Weights of a small transformer language model.
Training: a variant of Muon for these matrices, 7303 steps.
MLP neurons of a small language model. Each row is named by its layer, matrix (up: input weights; down: output weights) and neuron, and shows model dimensions 96-191. Each number is 500 + 40 x the weight over its row's rms, rounded and kept within 0 to 999. Numbers have three digits each.
After each neuron's rows, "fires after" lists the tokens most often just before its 100 highest values on Wikipedia text that the model never trained on. A number after a token or word is its count.

L10.up85:453486503410547440452446495496483517565518424504493443542472406473479522461537435463466514558508498478475512484475452498509548499423489457506530482474515535474473479485470494505500464516551451441482577494498478523422507517480562493528541510449514468480512468513498534469530544536522471502
L10.down85:481502522491505594513491515559490558448513498436558476482512561529508499457504558599535454552455496436435503514412457568503540470509491438480490507481435461506503510509443510533509510532500434580495449470446546487458487474471439493449459504432563491452468499520581510453536511452495454489
fires after: " c" 19, "a" 11, " g" 8, " C" 8, "amp" 7, " G" 7

L12.up223:442518453472544511405489509480465512473522508464502505467510452555455526420512465538421530438493484483480488445523426534545500551454507562554436533491495535534480484486577594502495470449448529408470566525502518574502507574491421431502484538469552497492541463516502487536537512504517554585
L12.down223:489528524509424509436507447550502463498567519481544564496482494494450399464463510435520451416509583464516506436535502488509473498475486571525451508523431567484501473494563444542442547499502486502492545468488517517556508468542466492478465536485507489459464497465487460494552516449525529520
fires after: " r" 30, " R" 11, " N" 9, "r" 8, " l" 6, "l" 6

L12.up750:474508401516500466446478504479444573449508467482439509469514475537500552492509486536475540524515471520492553482529488460456414501448413541508470555528508533500509529591488432527503587520435483469515568537475485506497523522505512544509523560492527472389468512505570496509536432520561522524
L12.down750:542457435503449468587525428483538411527475494466526503528492519455514452544518560543508504453467458433507442417454384508499473445557527503566450483489478495526489505569526469445574527521464517432486472524509498486530478505500503505510507497463510510472479527482521511513523456452495462446
fires after: "il" 21, " l" 13, " g" 12, "ult" 9, "l" 7

L7.up502:482500451465553480517561403499522461493559464452521576491535534535515462529438496543490467445482404558508460523479475530485467486536563523481531509450511526515508516412575507539526530502514472531549508505572546502527481496430495479500541591515485487483491460486513476582536466473579519542
L7.down502:516503473459519491521524483525503470540588583438483530571431557463471469547493522489521535511581576478593435480531483464470553471529503445499530506498519568559478423451492404499479534509495505541481481537429487533505557563532518523453533488466545434463466500457525487535497517552511459416
fires after: " (" 25, "er" 14, " " 12, "-" 10, " \"" 6, "ap" 5

L6.up576:535563488482522485489476495420505475499503582463490538502532480476441417514521458484482482465552521536444460428560491492516462453502460440475510566405499448463516471483436543508462480498529476618470530458530556469522509494516477508507457478600463517544521501473529570485475552553507523500
L6.down576:501399458505460558454428573523461550490479466443473433481420439424545588469520516536580561490467525477545536504542453485490525512520498492494464457452480593483545447540476501464510489452503518472479587534461556478516508557585547519585492510425508512448430467464537489481501539512463510506
fires after: " F" 35, " f" 16, " al" 9, "in" 5, " off" 4, " H" 4

L12.up746:551461482478453499603515541441467520511575512469466538563462505522539484479570498435516500465493501467483510469507505480526413493472467461432521512418458566492465529507543467531564480529529539528521486480529536504525488492511553550545570482514486501449447506473472484550476522519455446588
L12.down746:575506495521548509519543470531468478504443502484566453482550531535532506450548453402373556466516415471485555492545544491477532469490484510463546453497518493502547521561469452449465428514501511476508464524502546545590473445494464504468488511497530446521499567535495503562447458476552475483
fires after: " st" 34, " t" 11, " w" 8, "st" 7, " ch" 7, "est" 5

L7.up218:492520567441589542480513499518500498491542498531491478507501465430528477523491477473425474449536492544429506492498530483485488460424501508478488545525535605501504527488565525523450527583517510507535434516536469525507471517450551470556518492531439422452479543509558478456544519482608550489
L7.down218:482505510553514505496459541537515501507542492532520490488511532460494520484467532470548488498485526417487492469484543489451524495541464489517450512453476482470499473538470510532582527422493505515392467495459515487535510520534528491457502459493503553516476450543484493447564545537463426503
fires after: " Th" 28, " sh" 8, " F" 8, "h" 7, " Sh" 6, " D" 5

L6.up228:535501491499488490505586366501517541437540506516496542532469511500572495550416502535461504506462457506529524480451494518451541507523478514514555431463553458478481517477508551520522476485557481500538519517475510481458488499465473518500498500498432565501507515487536409536527512507479445553
L6.down228:496558449466503522544500492440570523454539494556487501513529489513474470479456543457587546547475520540582494543538498470475523438485513486545494481538500548526537476439578472442459461492589471510487455503497538449485451518563566523492455451453509462526490545537498420562481535523513509448
fires after: " " 40, " (" 17, " D" 9, " d" 6

L10.up684:485559485517553476516518512472469467483446536452466526508535477471546460566497495455445509470507509484444494512511476434521555517522533468460484584483515428437475443527483552542423499531394499491425569513507501497478493468473516430515507476451471524541557526501545502599507465584511517447
L10.down684:521515515477475445529480507409452478538515565523474458496532426438554502497523539493491468516566492444490562466537521497525513511481474515514415482539501564526476504482549488519527407517436518515503533450476398523519490499553480463515523457513567491516461542480532478461456594509459589463
fires after: " F" 36, " f" 28, " T" 7, "f" 6, " for" 6

L10.up320:489497501428471498431530542478544566530589471495433448519503446462602470434572476442440511482557515517464525463543578492496500489449460536466502511404474462540481573493470493518474461483523514457516499448531447532547495496472560541555487535554505520408544484560544478514500493481534473559
L10.down320:488446449543432440541504462471497514501512533536595418473494431545505481476533541426514473498486454452520559548440509481512449578538531479548518501437465444509556484436520528519520522519526538495477518499515575540478510477543502500475543544475498515621496524454449473481464465455501509559
fires after: " w" 11, " g" 11, "h" 10, " Th" 10, " st" 9, " G" 7

L7.up3:481472514511551428553488439541478552547556512489546487507468405513546507492559505474535480549427465503514512515505537437469452503499476554492490508484561421590505506483522552491493521516523511469525508508507434495472550516467465501517537486513479559509563487526516400504526540506539436576
L7.down3:483444561510528457504499466444533491530456511491453519482411499552485479458481502515517531545575562481512508465461476437538525480465460484461483461454491475540488482454433563534537537490576489473447467440455520463482500456504548467477521552537447528511458438506503495484516450529548469476
fires after: " R" 29, " Com" 14, " Le" 10, "R" 7, "C" 7, " Re" 5

L7.up765:448397438567445519481474456505438441535444455520528450470456453557524458503520487574535520583525474497507452507484485512485526505489459490492495485518517530514486496609482460509497547532522449480435483484490517445591535558430464536522494578516538546494586484484605550533562467540465525510
L7.down765:530463552557523429479502489466489458518445528542550508475510525420541470512503428549516526570522532499510437542508486537519510506458465534539527439486536576527517475580419561449512487393518533465463526537531473423477489552453469502453482455570522482470471543553485468500444521493505464413
fires after: "C" 13, " g" 10, "ult" 8, " G" 8, "c" 8, " C" 4